config.toml
num_hidden_layers = 12
hidden_size = 320
num_attention_heads = 10
num_key_value_heads = 10
head_dim = 32
intermediate_size = 832
vocab_size = 8192
hidden_act = "swiglu"
norm = "rmsnorm"
norm_place = "pre"
norm_eps = 1e-06
positions = "rope"
rope_theta = 42600.0
rope_fraction = 1.0
qk_norm = false
attn_scale = 0.177
bias = "none"
tie_word_embeddings = false
parallel_block = false
init = "trunc"
init_std_qkv = 0.0277
init_std_o = 0.0
init_std_up = 0.0277
init_std_down = 0.0
optimizer = "muon_variant"
learning_rate = 0.0145
lr_mult_o = 2.0
lr_mult_down = 1.5
beta1 = 0.95
lr_head = 0.00785
warmup_steps = 200
schedule = "wsd"
decay_fraction = 0.867
decay_shape = "linear"
final_lr_fraction = 0.0
batch_tokens = 131072
max_seq_len = 256
doc_mask = true
train_tokens = 570000000
max_steps = 4349
dataset = "wikipedia_en"
MLP neurons of a small language model. Each row is named by its layer, matrix (down: output weights) and neuron, and shows model dimensions 160-319. Each number is 128 + 32 x the weight over its row's rms, rounded and kept within 0 to 255. Numbers have three digits each. A neuron's up and down rows have the sign that makes its largest values positive.
A block is one neuron, or neurons of one layer that tend to fire together. After each block is what it responds to, as a language model described it from the Wikipedia text at the highest values.

L8.down97:144167044131116131125138154223148138102101099143174110138140154150118150086139100144048177114121171142114101101178142153136155116129154113097185114129086109120150117117073143171105103124118159088174088140142126135139051119124103115119137184116133105127169131116167172139134170154118151139111195124135143183160101063178112094166086171162115179144098139107163110170134095060106051156066161090083082102188140117155132174186114133174155071086108102080128115135174207146082147113130103
L8.down128:067128131166143178128135152123132162129130098067145131109137182115083169121122157144178151141132109164156123106130099090101092116120156051129135176150127091103115161139116126119119118158176117109177140125100089082193172106111126138138139147106130170111134106134165129147179088153162159118124113133116138116090138131133122196129129045129128143106138094160114140133081132133142110143092138157094137126151077158126136085141099120138121170177122145114159190118076112116105104182112172
L8.down253:103129115132138170179115116066097138103122136146116080164169119128165120116094153192174162176103140101089170145145082185132089127100141114104095127150227120166096150130145133116149146113110095143110180082157103152077112152179115149168137112120156130134044140121138120131105111154153136171130200149119121142134137157106127101109107123142127095158137123081136137127123176114107120140088115090177133129108150152157130149134095159125131160121145108156111101120147178138041153136132084
L8.down255:108104115134100078187138093098135119140125117112111146087089163122123116101124124115150167111115156098095126118144130174158077158070077091123121147067155160147139135182141154104117161091035121154090144112157121151113155085148149117160140087115121068112163072130090187136154182136099148109161094122132118117074170123052126128169088093106143105171097165166138110106109123135142145079115167124094177096155138090106135147141207066106121144137154117218153143120198095151087163163129122
L8.down332:075188126136160089074170101144134172132145152085120065144182166148173180139180180091164101141101179124174119162098123152151117138129130116175145150140129193071094093101119091106111074104169191090161119150112164095068154120130103147074116108136096144133099149095095110141103162120144110147075139071125187122167151152101130148145112141116166194186059088148159141135114126097105149078101160134128137102155154130146163118105104106177110121137106133142131106148125165087172160194142138
L8.down583:117105089143116133149125116135129167134185100121124168154084165158145139143153113127161109135100155137101117107162155117113120070128129074106115065137120100163139195187146149157117165104120137167140089115142147083145126166141180192139156099155147109155169193108109098098135158083140123094018097101153117150146137096094114170157124199117124153196070102132173121163217146149156113161110061103112132132186089167119131120108148124113163136145115204157153198148081097122142127107104147
L8.down591:126166084185102163083107118111125124160123175120133117126174101119090118158107149143157041124109103183124123143141127166137122115155155140090105167123079101089050149158168045108201191068137114091107150134112177116099172111138054113135151168172127091099150177129185177141085100162132079067125106139117111147110132171182144104165092130097135099107160098120136071114161169102163095101155141114091128122122142144101126099091123155132096163175129142114160102134068129153153129054092151
L8.down798:109137178116140169119150109126144134105129167123122099121127109168124128165111115122157138137124085086149178150150154143125115203109079036102105185111118137147118158164141150102148130142144085109171156135188181124176143083067106133106163171143150157150126133103082122132102145155128177113137100147139139130097098164122181111158138097085118137135097142112169045193131158134127130153164125030141188159169156142124099131177113055081138152138161117087096096172149098058125140140130173
Responds to: Goal minutes, word starts. Minute numbers right after a scorer's name in football match lists (Munn 82', Larkin 82'), plus first pieces of split words such as so(ul), Al(va), 17(97).

L5.down76:076079172137193170129144109114180131126147142123108108116106115122165098094137138125133118101159189103099124141048150166110079136107119189116129116182099145083111081091116151140148108118104097151157070073165099135196153159150220170187089154124068150118065066129168169100187169130091104129093113161132167178079111116146096149073169125158145124093104087072144126079197128161102155117126104197138137166138147156111108097116162122148128148153173104137148200149148122115145148124165163
L5.down88:143114112097171152165124115104197147203115082174144163115123128141091077164108134106135136108140180085098178125120149149106131176156128067133147090095134157192126156088135135125157090093113090149148116079075111180092145121122125097158164107131171167127150121177135071125111135080125184123091128125099158192143130149081135124082145182129129128100145161172109142120143168111136080172148116046105152092151133158092106153148159137164071108130118174166117070129137190095182162181156126
L5.down343:080070138146106191177139123127151143132068102190103108116160125062117128130136142117153115118114144127131149168150088148119126152151178099098076073146142130073130133120104191162152129099145099075144146122053139120118143093152135091145090135118139132080125109124030098206149095113166078156133142148133164140077141133170130151115132131135106123120169158121126119104146138130070094096081119104071111100162138157100157132120089129145114154154143138099146068127127113109101116145158094
L5.down385:140088121160095071214151182150138175107174124187100118123109076158134137115101114042209084036074103105130151130174124126140110086112139133099175099113096156039125132107139103140170096121130164075120129155177135075084122083141145140125144116144156135113124146144128142152165157115084132175124096113125154115125087037132097102156145094166146110170130130086150130080127122144153157136116163141124158168136205131140100131110120112081126095092117091159191076180138126134186176103110140
L5.down479:139115157201159141115106097151180130140110162129102146087154142159051114094090112131149081117157179071109107126120150158141123095063140176152196094139148175130145118152055081128128205124142133133185123031123101083053145097147208109130115077129121085108151101147142152096154128133083125160121125121160157140061111115152157153071191130120072120169142070115171162105136131110103081124141097100139166129155123119113143116104093105109095143142186136118142131130134097093164127174105152
L5.down486:151138155099140155063175142153125146141126098147023164120106093118118089187132129081129124111206098148163170176125113132120092198152146179110104091115111144112138136083070081111060100112125129118138098108059073132167177122085094110103135096065091089172117165090140170116083155149140154159097112094104125136175100131122145078168153082038102184121199131112102134115157116067108167114141112114148125115097060122119148135182104112130163181152134153187106117135147121098116098131094144
L5.down733:130117179101142100160138156137100145097117148175084131105168134194094099135137110105144164128150100014124105173091154200095100112139155118145092079138157170080118158088051084132121173130089111073092129116148123145138165137091105180159055132171139133195179107147136131168152124112117084133087170136062173147111107155094119096103140164109105114152164144128127179121147125177067102130054164155107123099100090120156114160177109113123113113141121160130120113102114099119106139090176182
L5.down790:124156170135189109127183123130136182166182091132121198117119114091074109098098144185124121100107101142125129162154139113146180147184198148175151146148129102207164176127084080160078178139160119116190131105134120185114180191164162162089093149115059136123121098109129123147134076122123143143095159065184170097138180103138089137174073121134093114133115100109118118146169155119088122202082140159090061127156103144102106132119130112121176092110158094090123097112190143116166090143135159
Responds to: Ordinal and position words. Ordinal and sequence words, such as first, third, final, last, debut, and suffixed forms like 20th, 4th, 2nd, usually after "the" or "placed", marking rank, century or order; weaker hits on mid-word fragments.

L8.down53:133173115123093095170084195130075132085102166087063164123092136116113090086163161143125144124160151187156197149081153078088123174101141122147133076091164107116110165121132095216122148172139111099083162161126147118159170221146110146117133150094132124160122129124097168064151139151160141168165106124147107091145144186139160119163153126093151098138120165150158167135136114105168140132124154132098111170147190120065110116183169143124089209116170172112116134168191116124168159106117120
L8.down106:167092130160139123129093153164089024112107091133119159064117119189162144091140062115133117126122082111105095126104160138121124113120113166164141105121145107125136115119104115122140129149105163066181074122133130113137135163130139112246168139179128125175079204123125092143154060142166158090161072130164146151135129135142071089052115142088106105162099182156126094135113110155132134125090038096119131054122105112128131123126128178130121178120065157124173125098105110105075088166094105
L8.down109:141109160126112099109172122119155131168121151121145127080112120143095124166124160150152107139088150111106114145174138131154122125181105124161117117108176129125105096143095173110141154171123168149172126124122112100102138196143144101143170178094065161154133121165122128085126137101047034109147117204101079142146195156115101143107119064122167062165139144124133188089128126125098124106185127078183130110065119156123136123108136134106151143146114103090166114137120119130131129107135124
L8.down323:144102103116116153072077169118029143113066134121103119113155190175142186159150098112135133184156158070173137134080131152133165149100137119136126119180171128145148160144103105073135179182124087145074161064105153105117109119124161158204109128205141165149118128123200172102130140073134141093167157097113140092040167072092158117153116135135110113180114123080147120159139131123140133160153136110123125104104163148115136146122124115157153119127077103147119117089193123140096141108123155
L8.down382:121127155116135089118142141123137185107126152100123124119103103140075070161084111143124133155113089132134112135090130158096163099096122099146145161179083103135160175159124104151120099081128136200136138173151069149139059134095129090141143196078108154136165099204136105176093153134105136114113113174156042152161141067114100149108153118174151046122117169168060151170156188114058137148111195131152098097158204179153137125145106126095081133141169093158113093132128141131160099100166115
L8.down489:093134127122120143051091154191115117060126110159151077162126195108145153188068142116137123104132132136108149117143156116055088150125155122179166121121131183112160168076133135117128105122140130136102181098185141103089086073120121104105169143147148097135137103162138140088128128113182153153186124188128100133135157079090121132101196131148127150131144115105168140161153140180119118129118124114140102129138102136096094123064185077139118114086157094085110107116124129111052104091103164
L8.down576:090180150160111100092102121104180105102175135184161125113083093115154124110150132024140137112145083107076134086104143128184131193157084083127177107069156080110102168155136179100157175059135139148123163136126177117139104129141138133112133170133123120136142112084149056066113141116104120119103150129139154057145155182163143161084084097049147129123129170126184107146173096128113120121146127064128166109080092080124191166096066156092093073102131142117107160086152106130149115151147104
L8.down780:110137151156094160124143134161164135141149105129105151136123119074096191064134112159117148139096121070170174095095118105160151206097111148214094125157096111144136137114116081138100126088149149151106152158179112089113107117178106210140125111178052131143201176089094120141072121115082113126112182047136120138095215165147128125124169153084058168134101167098103115085164114077120089065153115137146114153144139117124114161135082116137162113143106146147147129119140141062222139084091109
Responds to: Time periods, centuries. Years, decades and century ordinals naming a time period, especially after early/late/mid, e.g. early 20th century, late 17th, 1905 season.

L3.down78:132084163055136110118061154129104168149130178094117173094094207200087118142111081153088102140080145193125093154098166168112167102129098153163142083111176107167125162091127097158127130114145136144157162132156089190124158108129175106175102111104113114132132118120112085163067210102136212118114101111109133122175174157109116175148116102102100177138138162178097094106184138162131069149072152146105170175143123132158156128138151161122114161095113130177098085098078122130172107172116193
Responds to: Year and period tokens. Final digits or whole tokens of years, decades and eras in dates, such as 19'33'–2003, 180'7', the early 1980s, Middle Age's'.

L3.down493:138081119138143149093157157149075093140146099079121173145099137120105210179179134135137165135095051141147193096129086159122165133193082144146190144125125148115126118114113104197161102136142166124136164175136182082154124133163146193128117134154116123138066071170125144119126118114185096142119056115147150174133108146158070138120124106140087119141109121154089075132076154115114116139135098113171155109171076099181137086165126142134182137139140112140147141074116132155073124123084073
Responds to: Name pieces, score separators. Mid-word pieces inside capitalized names or titles (Tu-sc-any, Ti-es, Ti-ll), and separators or numbers in sports scores and tables (4–6, 1-0, Total).